Part of a small language model's weights.
Architecture: LayerNorm after each residual sum, learned positions, biases, tied embeddings.
MLP neurons of a small language model. Each row is named by its layer, matrix (up: input weights) and neuron, and shows model dimensions 0-127. Each number is 500 + 25 x the weight over its row's rms, rounded and kept within 0 to 999. Numbers have three digits each.
A block is one neuron, or neurons of one layer that tend to fire together. After each block is what it responds to, as a language model described it from the Wikipedia text at the highest values.

L12.up745:500467533486523484488473468469526502510488520481528504514543488487530494506527517476450514543510492527464493504509495523565464508490458488534470506554509505517540515509493534492507489563482493524493503483538484482493531503525540488504473525516511507492464472478480483485535482507525504497525458456428508499556501461534528533510548531518443505469501506468456465520502496500479543470491
L12.up1012:496454600486499470530510469509497526508507505524522494527475540508505470493541543493509453493467487469516519482503501492508538467489458445490469492492492512471537510513515543486502481496485522488518492525479506509498536471501517501505504513481490496507478471499517504492501519548529509529522485497495506505531447490517504517505475441513473495496527489527517514482485487515458521487457
Description: Words just before a number or amount, above all "than" in "more than"/"less than", also nearly, only, just, the.

L2.up45:547511461511510506509498509544468464476526483463510481518503514540555462494475473508479495492495516496491476425472516506492501466472471443505522495547480490451475477536481545485445498509530496469495537480484475502502517529539473523475501540498494479497473466518471476499492489525438489516550463530504493476505511559519515523500525504510516505503472506507452539479500449489490494473531
L2.up218:519490517533511438482523479526537491435542455479510493523503531496505490507511535491520506512496494496491507430458493506508464466493532525514459445522515484497504474524495459503482492540490491469465525522511493514435493508486553520540494466481473499529495484503491503519540491521493524473523454515500542481496490501466456478505525530490488519474467518516453508435481479493487511513435
L2.up488:564542537477507505466524463492491470502516530481505501545500504511464523486468532489512464501487519503495479461483540449499530531489503494488460489464537470492510458531493513502509513537519540487477540500528514472510526455462531507488494523487536463466496514527512461482521493491535507480498517525532533476497483497511518471508501538526465495486515510461495514467470534530478449492455
L2.up538:518461554502525508504498450539524540463508460448493506531529512483511521522488507485537510502520468497473489504453530465457516511484447495476501463535507523487486534457470520509459483492499508459532496517502463505510491494498511479513496458515511547504442563540427471483555477481480493528501521490490542464487465491513521490521481508506561499499479508501493489551484476463497480491492
L2.up600:549507491509484525534527481481495471468492507506474473500540487496566465514538504478482511473535512511463486509435522521494512454456523493498531451491516535445486515503501467554549455465524584532504515499502528473468523527538503474526489524517502489482520533477534499541501561463488461492471482491481500503468516527508501491507521495540521433510476497527473487481497529482477508483491
L2.up815:506448511564520503471465483506472503475464516500457461485480478465520514525501499493454502547500519529539470468478484479504518447533502531487508492522500551532537453494528480511475516478479519471519540514490482518484475503488506441480485537521509504531541486497466487517476475490542461519463479544485539509486486574492511465510528517516515481474479548466501507509561561488484537497515
L2.up848:513508494491478498518506476529491484488484472478519455518517476499456503531517513509478482506496552510494447475494510464485569526504532482531509487522485461464520464542485497484540481521557502503489546472506498554481492517463530501535493520514502525522476528519506490516481500501439490500537564484492529536478506493466461516511512484503472511492540502524503493492481550490466497475486
L2.up892:522462530534465469500516465519500513514464437466531472473522489481486529475506470493503519515487553507496510532433542491505471458485485479533494543542496497495504483494502488477532488485548522501525504515488552480492498518488542469530471516472507511483496497503492534481510514492464468472541456500489517502438496486522449500497524497510516496472505522536515518481513527493484504495481
Description: Mainly the word together, especially in "together with" and "banded together"; more weakly, nouns after "the" or "a" such as section, portion, service, campaign.

L15.up532:520516496496516499501489488537509482522488501469536479508464490497499511511512502472501496504467481499475503511496530526505503498496502489455503516488495484504470448521512491543505507519461556490500503506515526487522475548491520502503508477539513491509451517498490487498510509468506479507472543489499480546443486480534508456497465535497477515482517549499574530506494536496487484514514
L15.up623:540550520493483538520512500486465524526478512483488479487454504529533550488519509468542473519491551459541484526498509468516538490481545513542504518487469489519535534455503516523509480540463493499526539517504527462468492494462486490499502508546500535512458492469504472499499470480514420538493498508510459537511460496482485469544458527491482498510496475492502484529482548471549541470495
L15.up630:543514504498504478533468531492472484521514508472485519506457505500467513485491461504500479461495532503445501522511441472499509515505518492504451531516497487520520475507525471501539453480481503493537492530481546461504491513456512517466516529528506468499548494467509493511500555481478504560472477503519422520547520545509511520536499523490499527526515516485519434470480468522497463490536
L15.up919:519487485508484474553553481503506529517497491526508489489466514510469500527502460441513499546482528506517497458512493505484555515543519480461487492514498534489475497505483499464522530496453491489491523471465520503492474463508512503531499520490482525497519524567523515462473493496493470513512559537501469510499513471557514505488481472494511491537464483489525473498541475508504486491501
Description: Last token of a sentence-opening subject or auxiliary, just before its verb, e.g. Route 43 continued, He is, Logan Township covers, The ground was.

L12.up171:497542529509475498488482504478505479523490534440488504504535487475529513475496473490505514527540501529503538493499504492529485470469510528455460494492475529489542483504487520496522508531531475509504516495497488520482510513507525496464498527521542515484481483510517498506501507497491475493495517508509480499498511533552469505504509556516471499495494486504542503585521502528513502496464
L12.up656:495573533456466515472502468479519503499485484461483465518504542484507510465516504534462494483467463497460490533483553486489459493491514511525531534480495513555457489517480506505538486511516503503452481494525479520482480495489531499494475502525486466508487485481526491490494509529505473496554520483494534512508433530451519487518522473500488517516534505443509506539483497491549515538505
Description: Middle or final word pieces inside rare personal surnames and names in lists and tables, e.g. Da-ub-in, Hu-um-onen, Langlo-is, often right before a pipe, comma or bracket.

L2.up150:509511526492502535521507483506465459493488527487506478457483479512519509497583484495488467504490487483528523497467490489519522488497500469505521491514517467457485561503491493542484472467541546513492503483502554500474484429500502480535509543485463501513478499504532509489473488491555509497526486543496484469550432476431520472495509499535482493485484464448464495503518514529499507482484
L2.up327:535487480498478519458507516506555516501489493468483528481532510481520470493507504498501469530480465489509512458463501522481497518517446503511470470523517517459483496522522524514484520491490513492511500475541435478533508489516499473488545500524537492456518533507462448511517474490496489486486461516526464501504504482474499482490538514539471428504482481543487496510529500475511491507483
L2.up660:534477532525517487490470515513544526508473442515520512544502482490494507511493491495523513427494530490486542508470478537480509470449490507573506461564518502525497484506541477562494493546495494468540525476536531531490452490499481483504517466486475480493468474478456518458515504526514533469500487511499518526493489492525519475529536515485507488439454520515497502535553468516519501449480
L2.up706:540509499508528489467532493479515467495503476448506499487495463503456499533513468518502500543479552512522530508479500553515507493484493524490511495553507504544510504502494481512528530504501547467443524468481535481482541454497499477538507511447495521510514505500500520546479496480482541518499522500550463460473521537504499502522478479484482478479521503476507504489477477541500523493487
L2.up809:508451530495499510523525457482479480490524513470484481525488508494504496499506492465493471512450517472491468526461482475517490490505531474508557492490502455497512508483480476485471522512505528528524501503489543517505500530527493507489512533503459529488545532537489514504538462532502496488456504494478485517554500501463517461492496509521552464468480537496512480479545572486510482507530
L2.up817:536439475462459490498493497540510511473484506541506484519506518485541528542483512477532525499457479494502472507451495476525524508469515516523513515506530426471521482481535500551529489557508542508446481517513465496482501483469499488504562487449486460534515510493428533495520461506540567505485483538505463527486479512504496493515491542532514440472508512520530531499515555478534478471492
L2.up823:553469544495524476509507461523479543514483491546475492504563503490553494500504501476493472509494500529510534483450493500511447537507494513557495465448490446501449483496501471516525501488457518539500492474513446494486495446503500473506497506525485482483485500476498534475479501485492521496496538545486502468520495501464491506523479499529508492505501543481491511489522489523514529503446
L2.up881:515471489493487487507542476460524519511501421559503507491464502518482503526523521517469472475508481517501493468513485490484459519478485521521485448524508456519539539464508509583479449453490485496508519468525528505485489477521503477496509508488519468566471495502495462480499477492490502485511510506524486531482504479445498519512511483470517499495483479486537566493554507471492518458451
Description: Quantifiers, superlatives and comparatives that open a noun phrase, often after the or a number, e.g. most, more, only, several, greater.

L2.up130:554512506531546485520508473493462509497524456533494515460452507539486487493479508531514523502513497521508546525456493474482538520528521480463520477485500488532511484562493504501428511509491489503486466458536480478468521500442543458514509454493481494491529459527456516501532534529463544535476487530503495539494505504480555509501526516497464473517485513532479538506523543471549497514523
L2.up200:467488529434510525479474508481491505502494504498507476555503522520484465473514528490471502483519533489523488462493498514508487521482502492523489505459461526519492504503514532549518510490510510496514472496522525456483502501495516504485521483551474467471443524493555482517529511527517485518493454509508523488508495501479459492551496486504514486475467494537466472495489511474458494453510
L2.up243:509522507509524496481558503516491519512494522510485511521500513519479470515471496493542505507497548503545478502469539515562505527493523488522475485476527482473507487516507504505472517538540509536490566504548511484457520488491470482506482469436494499493470458471494467480501447488497459502472480544482494510514488500493474501532522537523452511462486508513542504518489527520487494473521
L2.up266:523553519451495470491514515527483478500533523491464480527523516485458486529496511447537511511542499513456501468497476520481516471543500505491518436507478500503513504553498515502520518512499525472496544551533438467483441492512483490509496517544462474513502473500523518506524499518489465492477507530504518489486469488502478472516510519513491473501475527540515436493491554504557507480494
L2.up312:544515468493491461513534493508512495476493460462525500501498545498496489531493535501522469529492498503519479484488504505490492488489524473476498478551464492478502501478498485478463497515489534525500481501535521488474472535519506514508551483499539523496504498530479474451514551511502481474459468529499480537545488493551520510531501511526496538469444533531470469494538566449486534493481
L2.up439:469485529494457533479500504504565469477500472480488506484517501505526495527492497466526515511542552489465442479424479497482484466507502497558522470533500509519510501486514498481485498465458485509536515517513504522515502513503496541511475474486497520490467529506488461502494513493472482499477464505507500473472485506534538478502481539482475488497483432469522495476509549473475473520488
L2.up655:504466496540518505512478509553513568489519510493533466504483479488483513521482492471519496504492517496505536492451520517533518494448499496541529489503475458511521441512492500493503523492482521502528523498508460498533477460494482508498541540528482464505443450552530500494547471535506511535486484478488485529491493482481494511529515502436529496485514483536475503510503496498512459473481
L2.up732:513484516520491513482466486485520479576495473483494454521495505484465453498494459517534525523505562496479495503505498541443479487560481522552484480519509512480511499490493473503498532503472475497452436480478513527475499475520499510491514497503490507492469462513488521502479485508517526471486518464492529500505511534481498491529496493491482508498486460558486474476556526461498470503456
Description: Words that introduce examples right after a category noun, mainly such (before as), plus including, like, similar, and modals can or will after a subject noun.

L2.up65:517515499565512531516447525463472506511500479490506490546494472478501538536508503466555532516537516501531511503425481489454518503511515491538512530502489532469512511519527470482515502531497512512517482501458516487529451492425501452493483470529504523480497467512521502485530512519485487481506496491475484488477510524524510523499522476469516440503516490483449535507489523441513471525529
L2.up307:537530526488514496477506508470468532472506520528479495468458512508474508571511507496513490501465523501524489503481493485510502541489471502555497531510501521513504468584472522495500490481486472521477520502496490482506507525522448467491500468496492489491507542476467501506510521519556504494460488517528538481504526518504489491501469483490515498529511517507497509504514520483516492508471
L2.up396:520521456478488487515489482508533497506469600518549457517472490504453497494498478462492529507455466474492511490494487507525486507505501505497492482524506498445523532489463488516504505435494577493500469521493542525502482478483494492523500487505470490529470537520531503486519456523521493476552509489495474502527501502487498513529508502475535480457494502467477513486489538537500480506484
L2.up550:525458466507539481479481521492451510519446517465500491524502492521504541456474501533459469523556491518479498503505543505512460521467457496500484523529460545496513515504520503486543507482537473505444501489504503481500461505471533489466513520473480519471494488509505516476527543520530571511480521502477458489487504495528526520509501501481506479486516525493512505470440522490526468496462
L2.up672:532482496522543484489440546513524512490510540481493469496497506494490494480469531494493520550561507485513473540457531482525498492499510524491500527531488513471506489511492472521526474507509489522517484472465529543484476521475499482465489471499546490522527518492458482482465548499482541484526503484486513493504512520520515510502502472505503488480507493495454518535469510466504469489535
L2.up688:505534504491524523517490483546474446506453480516486525501500481502452538507505508473503482504512477510477486534471524502470510509513453497537506486529506519497502496460472534480523503508474550513481498517543534518493455521519532486499497518517466479536519510498511519500494519533519506491513522488499491550478497507508496495478483452464465538479527492508512530511484512469499492525493
L2.up768:542506503523481505494464525524567508484537464521488501528484490447516479523504483457460558491462476524493520505445514504495452517497455499509521511466510506472474497526502471502499481522535496482531557500516498440506515541493490490499502506507510493498535515479508472488530449513497542522489535521493528479494533517471515510494467485498486483496484455558484527495512537488538503475503
L2.up812:484515494519480486497484524512494493516499465521456558510489531529521505524509495485529501469503480479503514478429521515501493487552488507477483493502481508508523507523493530473527492494506549496508502500487479511518454499446500508504529470494475492518492590506479506497537441548473480504481512510515511526515498524476509448519495479515517506487500518472486482504520532502513474456548
Description: Third-person possessive or object pronouns referring back to a named person or thing, mostly his, also its, their, her, him.

L15.up70:479503502477463532508514467504483516548519523495494498483484445504497501515506544504500535497550505517528508530516466483508467545450507468511523469487488474502444540532467555516520469466502514500468504515509448467494511496508513490508456510516499502502489462441495476477485480509484471465476497497501507460519526538518522526474465503481525526505498510503507490523491525502464484534538
L15.up165:457536465469470522495509524495492441510479513478470557506498502492500553477463514551516484474540509496481471490549472466509490537499520470534523505491490477478479492510515531482507473491498514513524500524485513530481520503468490480502474501523504545455488484516465521471517514518523496514456504483487486535517444457497543493483482516458464471546482499497521504467499515513467493503496
L15.up209:473556472485435482484526482493478464538510509535496520522506504499460467507520498513505489466526524570547493486482457493524495481556504494494500492478484529481470516536483541490469517504541508518500535476496447500453507493493477491512475493517500467493514501463539492480524449479502503432521504537501478542511495491496527528514491517493489485475499505541493504471501513462505473515509
L15.up996:501567487476466482537517475509518532527520534530469474481489513504506470450484506487477458476495485490479505524494507498479521484487507540477551518526481521453530532515530500521542516527434505472472496543470499519497517463496515494504521468515500491467489490478519511476496497548536500520560448492523502511529499483518465488514466508527480517495518532512542506514507555525499498462499
Description: Forms of "be" (is, was, are, were) right after a sentence's subject noun or pronoun, e.g. "He is", "The album was", "stones are".

L12.up365:522502478529502491457490456521524485474509497506431485505503491528538526504537503508483527495491521532520497526502506519503536481548476523515489513470497499515536512501473515473521505493487485486471500499533530464507511466506476510470492531495515526543532468513485504479490505504465526520433543498471450493498568497538463473499523490484498480497529513484515464456442505503482515519520
L12.up742:510497499519532504522467481490539496495510451525482463483474506532560475487517502528511505536502499531483474486486517505497490521513474528496554509478521459529508510511504475540505500525532498511452488497512473534528475459523511501499504492519499477451556490497471515508473499500514525538477560520482462523493545468515497483502485489480501534491514517450514482526470483463531485511498
Description: The word to (also modals would, can, could) right before a bare verb, after nouns or verbs of effort, e.g. attempts to, threatened to, designed to; also dashes in score and date lines.

L12.up475:537496472530496478510544473467477501534502495489506524493515551517490504499511489493494527505507524515527460506520456486476499517506494513510443515472434488480509479478522526484498512563521474507499508488499523510534482566481526486447512516482488494506489487457494477487468478491493510475538466558502474523484502503495495518504492513457476540481522511494490481522536486450485441488477
L12.up602:541465487464519495523519529457566493487496556522493484517485487502466515522541466484501478499476512478489441497478468473478515446532490516518494512509462485491519483458487515487487506450478462523512510499475523457476542525540504500490506507507493504519507506495498554441471488521478517522512502473503540480534494452581499485523563502523470560498524510529516517513525482504507483513555
Description: Head nouns ending an article-led noun phrase, right after modifiers, such as a config file, club shop, travel writer, took place.

L2.up138:478504521505480487432492481501522445429509456552468489499507507470514449518511496509488538495514522503530531483486498516506530482467532477509496450506488515488495491484500524496488440518509489481468505499538468498499494496522522476509533507527514485558486507528479510457542472493503497520476510527498537505489498496470507522500519481448489485482471502487506501519526495494476487513482
L2.up295:501459496504509484502535451516447471448497488499456491504499504484509459498477504500471502543495521524479527478490489521485477496531526524495504500487493511463511518481513531464538451495503474502524512490511465501533488473505514516477546513535511530477451491510480480516500506514455466507508491520502447482525521560470503456471532486492510558479496485548470488497475516504483484511484
L2.up340:512444492498483493502508474534497522528485509490512546517475484492484501515496528510466495484511491478495483499488486482496542493492550503523514513477486509500536505491470494499589504478524529472466478523469504542510536515491514504507511512522473495521505486494510469510523469500480489552532491502465446517489504474486529521473488455466495522464487516504477460513486487457487457448470
L2.up409:497532549496492493518469490530561514494488491510497513506501457459490540528524467473467512488500472562549506525485488552457462495518491502471500533490525487502524580518470521493511524502479494513523503525500516501488498509512468468486522450503494485512466499493477507466552415476480551516489530510506480448486526496461499489504524495477436550478522516474443509500492504483507497499473
L2.up675:543493524493521510498495500506530481489485499504507494493532546527494500477496506492480486506486461498493511461472505470521492527504528490516455476490505532483538497501446491466491507461493500470486497484493475492437515474455465505463483509526493478519494524490505523479531496520477500573467477525504550534494528490461500506480495482470527434494486516477507513517459512523497532503513
L2.up805:472490474518489483508488466511486525499522483474479492535500498512462485495515496526482483508454497572532554502467532533494470487532509532544516513475519558494546498468537461505520487498489494514463530493480534526485520507492508488527501470503503483470484520504474488463495462520528484500529468536512484474499475467468502501519513492520468504505563473502464501528502506511474542502490
L2.up840:466521509484492482523493479531531477517496503545466481485470502496459545508535505466522474529498537508519518519456540507482511504510522476502489498497448546482516600510525448497504481550507502497458512508515555507479471478528524495443528483503455504491504501476512502488492497494494512526488542508458477467494464518516498494521483519501491520465541487526493519501525468510529506506448
L2.up885:488513525499485525515474517472493501504517544483499455500471556478473462506444508506560508517515545449483477484456497493494507468551532493488497494487496482508491518460476527464502572529524500428469496503543544508458465451535509514508477499532530474502526484502532489503508495470511508496477499491460497491491485528476521490503496482490459513520488485540516487562557477478524479490523
Description: Short mid-word fragments such as am, ath and ad inside foreign or transliterated proper names (Atmar-am, Gw-ath-mey, K-ath-ryn, Ar-am-co), with weaker hits on season years like 2020–21.

L2.up245:505458533499537537523488500491512521504480506479502473490557468534515486463527502527468491466459490485516545501471491484512461469499524461519509510542478497496497483487490506542491485530500551545501481485497453521520471499501486475489459500544496505463519493502524516486477475474539531480554520538511431446493525519458505552504517490545468519459487507507459481479508475519480500476456
L2.up333:567508538479465518485528459526428525532486441514506476475537492477478532518483492447493495525485514529516466470486535482492447493515497503490529489500503484464508523482489527486523499555458525518480490539523509502483521472482493522495505544471505454472480509506470526497512479503503478509516497514474479486504479528467486499496521496475481533485506529529496501512477519521492485476515
L2.up486:542491499507502492520537482511468460479524483475515491470534526538504487512492465543525521511522535489492518461517514524522510498506506513550524497512464458453471468499495440492490488544518485495482496497517511552506468515511510503514530516490454513472463501509496546493512505484468506534551508489481516509474492486490509483517527539488467566472475481501494528462480533543476464495459
L2.up503:470484489488489461481514487518498519516536515501523489484507458557518497517513463509495519527480524484540522512496464522504459525506515508499525450530483481473532492513491541524479509491527570507453469504502559470528502482521505508516528494504501489522489511538488460504505498511481530512516513506456529472536499495465488485526496480513474471484491530480509487495495520494500485479493
L2.up512:526487459468464537533496510523482513523511437483508492458472519496527505456504538464504532468511509500464508523455494515507503497478477509499483498498473541489561468511480488512510536483533479503502511501514543460508466566521468503469530489461539508530502529551504488529535495525482511483487519514511499513518477518559502488503524499543454477497514497484520496488473481462498497494473
L2.up729:519452497510512479458485489534467574489495488521566510518500485517480480468496501481483506484487525459514539516450554508491493493451505497527483454515514505496510489477519478478532490495496486488500515496551548464478465502514489523506518484482463483511479520459504477484510512503525493496514531509474449434463510506468483499520536495501470531498476504522432506502487495511487511510511
L2.up908:502425499523548537488480530519510556464496465523533479490480512527494500497499496533490471512488535455486483488475495470516468533527507489510541479536525516504490497551506523484491484490506527502540474493486452492479480472494499480499484489491489522479513485497454477517510492512526556530547500538506490466488543538515455522522514463529500534497502470536496478496475511510469499484478
L2.up973:553469525504486525504468500487539529474500533496516510472475523523480538531528473500503528536480487568482520555458549518475532491532526519523486402536475569487507521506494481505512529518531513483520558500500526500493472480484506483463509505507458506520514483538509505488539524495498504472480469484515481502511496553462496491525510478499483504478475482490509498490521539483447489476465
Description: Fires on "is"/"are" (also includes, has) right after a subject noun phrase, and on word-final pieces like -is, -an, -ian (Azerbaijanis, Terzis).

L15.up187:498498490510497523511492480466519500481469525489531522526493518479516463493499493490474513498514485501545532483516485507472516490517490509508525478524525503458495452552470478482455463537546494526481468507467514465528551509522485500517501496526459497501495517495500547505514479567526473493456537501489486467521475462520487498502511480497538488487468501519497497445506498500479475489480
L15.up256:493502510494508512476520487508534535507503470499489503492421547505547499499499517489451518511492481523499436472514494522491571487518495528475508561517536483545518515518495509510466494504503520532461462504513535481464499504441523502486507469564478498527489511496489507510485532498460545531499511524431499464482537524507477482580495525552478516481506494505482551523466479479520472519518
L15.up568:500502489506539548449481487500523510482549476472485501486550462504507465480489502484537525513508518482498520490506568491472553520507500543554516467499526495527476470487473504510446537547522521528465498475523471527522508496484510474500488513534470534507505494516466492527487512508490476490430487515474489505483494522497505480523514506461460520489485502489495544527428501474507502471470
L15.up1022:502529513508503509511480485494519563468489481506487506475524497527470511515509500531493474522484561529514523493544488556451511493538488459496516485499476442518529498498482474473524521493496481518469506495532481492466496514446525475511509485482492475516543542439479538503478479493526480541492514446501478491495494536507501467489504525494487524517486486523515516512503512525484512478482
Description: The word right after a completed noun-phrase subject, usually a modal or auxiliary (can, may, would, must) or to or who, before the verb.

L12.up128:520481494494487504543482486531510496487493495485532544571519507521486498467456479507514508516516495516531500526495494552515501510534476494524488530450510517506527491510482490475470508522504512522555499476494510469451539442497502536531501519492516522532498489476577510506477480523495506500481484521479431491490511526486520514537522504485504425489464500514487450469504489453485513496554
L12.up883:497506469493499547536542499514480514481513504485499506516510481487504505526468515558484524476500489462448479522515501532500460530494492481564512494541536523499496538479461518495496539492465506519508467487472490476451486459496523496531444538540498513470509463525504504512515503520483475494483514508503500517472490517481505517434491519493518508486465505526499492535504496492485532515466
Description: Words in biographies that mark a stretch of someone's career or life, especially after "his" or a possessive, such as time, career, tenure, duties, reign.

L2.up59:537566509504459521520518488467504491493479510538479489525451502471511491485483524501548505505523495522506523441461542508484508548530504497538480494471486453477507539539497490494513496523547511507510488512493569492508520493478533512519510472490532506482493494508481465452488498450524511502459528427523514521436520510471494494540544513540513521498478494467527492508473602489484507527513
L2.up133:531519509492496517501498458490505484526574481500480537486505508501483497507450534484505466499499506538497523480470488486511466513469509485500500504501501507488482526486481487508541509449500438497485491473512570513534506513505455476514550497482537534513513483482516522486498450469468491491495557535531493505523479537516503480479552499492502552489482510492518509459490522481504462508516
L2.up236:505455488480497495525534485530532495512510511526481493520459437507540521503474513515498493539485534537477498495460501493489507480486539481585470464538510465472515458511487504521460503496508542502509468517496446507492478476498461486503501477449511513510466498476507483500520474470500456509496520523462471503497517525482493487511547512568445456536503506508480509506494527531529516498531
L2.up247:434558504465481524500477482480538494508450515521504493499473509509534485508470519566506510524500469518530512437490501514527516500470524478507511473445508521543540523496510508488514531489519570465493509498543500496541489492502486505514472489500472461471519490501501502480468466488482495518514480473489495490508523510496505481472460490488524530484486568449477526513496521492522502498544
L2.up254:511494460496522454514526509528512542504502524523519474522487491466529516454515507517485490505494505512496469470473522509497526490490497502577491459543542462570527450453467503479470532505535554500502487493480488523462498474469512527488534518485511538473497489494531479432547451466509478494464492519492458526500517543487497496489548513476514520488503486491508512513492501496481512492510
L2.up273:514421496511532510539490513451496551484536496499487475499456471499558521448490460474536505477525503501465500481471515464505510486519473494528523517501507491526515474474450498484496534509534467445474470490506554481509437523548498506527494517490503511500511476525512491492508519516480513470458490485533470521464509531518459533513516509468521475515492494470504533495507514470483443474533
L2.up282:514433464532550500528498450516488521512510455466567467480490495463514481483478568499501503505489516504500520496452495513508469521491499525512488497488488546489485450486514518480459473456515501524481468476472505502503516504506454494479467451484511538514484461481467491529494505458547492480514523550495490531500501526513527476537528500538505518514511512497451498485502498548453501495529
L2.up398:480552495485516525502480490460503515487485539530522486462525490477518467485521514534463491472488560462505521471479505518476523479499487540476507508490485533524491508543470479525544478476512481491489514494522501517447499509472521493522528507526516470497441484521515528515501514491499530518496521518537484479499502523475500494529490517495552543510494505466444483492488521489454510477494
Description: Mainly the unit "m" after numbers, as in athletics events, distances and heights (800 m, 65.18 m, 1.88 m), plus "mi" and "km"; weaker on common verbs like used, serve, worked.

L15.up446:446489509515506499477517512472477500551498513517491489498510500547494463495509539482500503515526482520555523524478475523487515485519498492510546522556470497526506522515498504488485535532526552516502519483477508482491533536520490513532459501486505549500459544519473535529505521527482524530521515534515512519475520477477478507509519525468457455535504475471443480487437520484497489509539
L15.up691:476512495453519506502528525431525507492552512507459559505502488519498526482526510473510528472498486481498503466525500465530476499510524475478500442484493554536488518488510523442510515478525512476530473548454486528463525493534514505502456460512487503505469507508529529531510509493486482562522442516500479501516505467492487486519503515489521515515487485523501495479494537484475446488502
L15.up747:514493542523457495486506496530526466549474502484520487533500498504475513516519484481475507554453503518509494459504485477497524479491473522456496486511483516508497560495518516500516485489503512481487436447529479512470504531479482515470481512489442449506489501471521512509504470503496529497491479516530492531565488505493516492519520514541509431484516476495499499510497490505545502482466
L15.up860:507484506506503476486487477509508512499508508493562493489512472492526454484463500459489475493465488476482495531496473497504495462519493512466510471507514499469504527481516482478503505486523519475549473500485532502442558474521511453461501482451511526512499512461552485474485482509534550529514489515513487494475469486502547517519476461459504513457504507486498529500499557510549527476522
Description: The indefinite article "a" opening a noun phrase after a preposition or verb, such as with a, by a, of a, causing a.

L15.up173:474501556494470536500480480555530490552496465509491541486527493460524518510502487479472474495474482493503463489539508427483512505544472469554506529482477516509508481494490488496513474537488481501471498487516515503491530509529526498507510450496517513518501489496489453483489499549475485471468481496487533482451501483583509481517532507519487493518496538516531474452520526516530458555494
L15.up242:492491485482519473490555540510486526477538481502545507517501530494458447467489469536558468463485495491495513490515504453546504502475507493495473488510517520513537455517530504526496490475529498490486487487493526552478528493499468538467516485478534547441504498447503506471501504505519544502454486541519486515497456526478490492447511491498474458490493517491538458501498473565499491517457
L15.up303:514494545515498502486474517522498529491486521519465447474524515454529484475504558522562516457508517427498537497520452487468523519480464522464426484496485491466507482514469498507489470535489480505500451502529510516517505518536523525495512475500514523486488483507480502474504488524507517502464507536497518534522454481533465490491487523494500499525522481516485467529427485484528517531522
L15.up960:515468478489499489530497499526493515490540474505524495486527546484503530519510471495514480489509480483503550536484496503436460504493497524499486477501512506509548425497481501501512474483526499463420495497537485513514486515507480497525455502439537520486511496518459455501523499513502545502454448488482519484450542482525534500498507513503484451495506482511508474491493469508475495574510
Description: Word-piece tokens inside non-English personal names in tables and lists, especially Arabic, Persian and South Asian names, e.g. Al, Ali, Lari(jani). A few weak hits are ordinary English words such as below, personally, responsibility.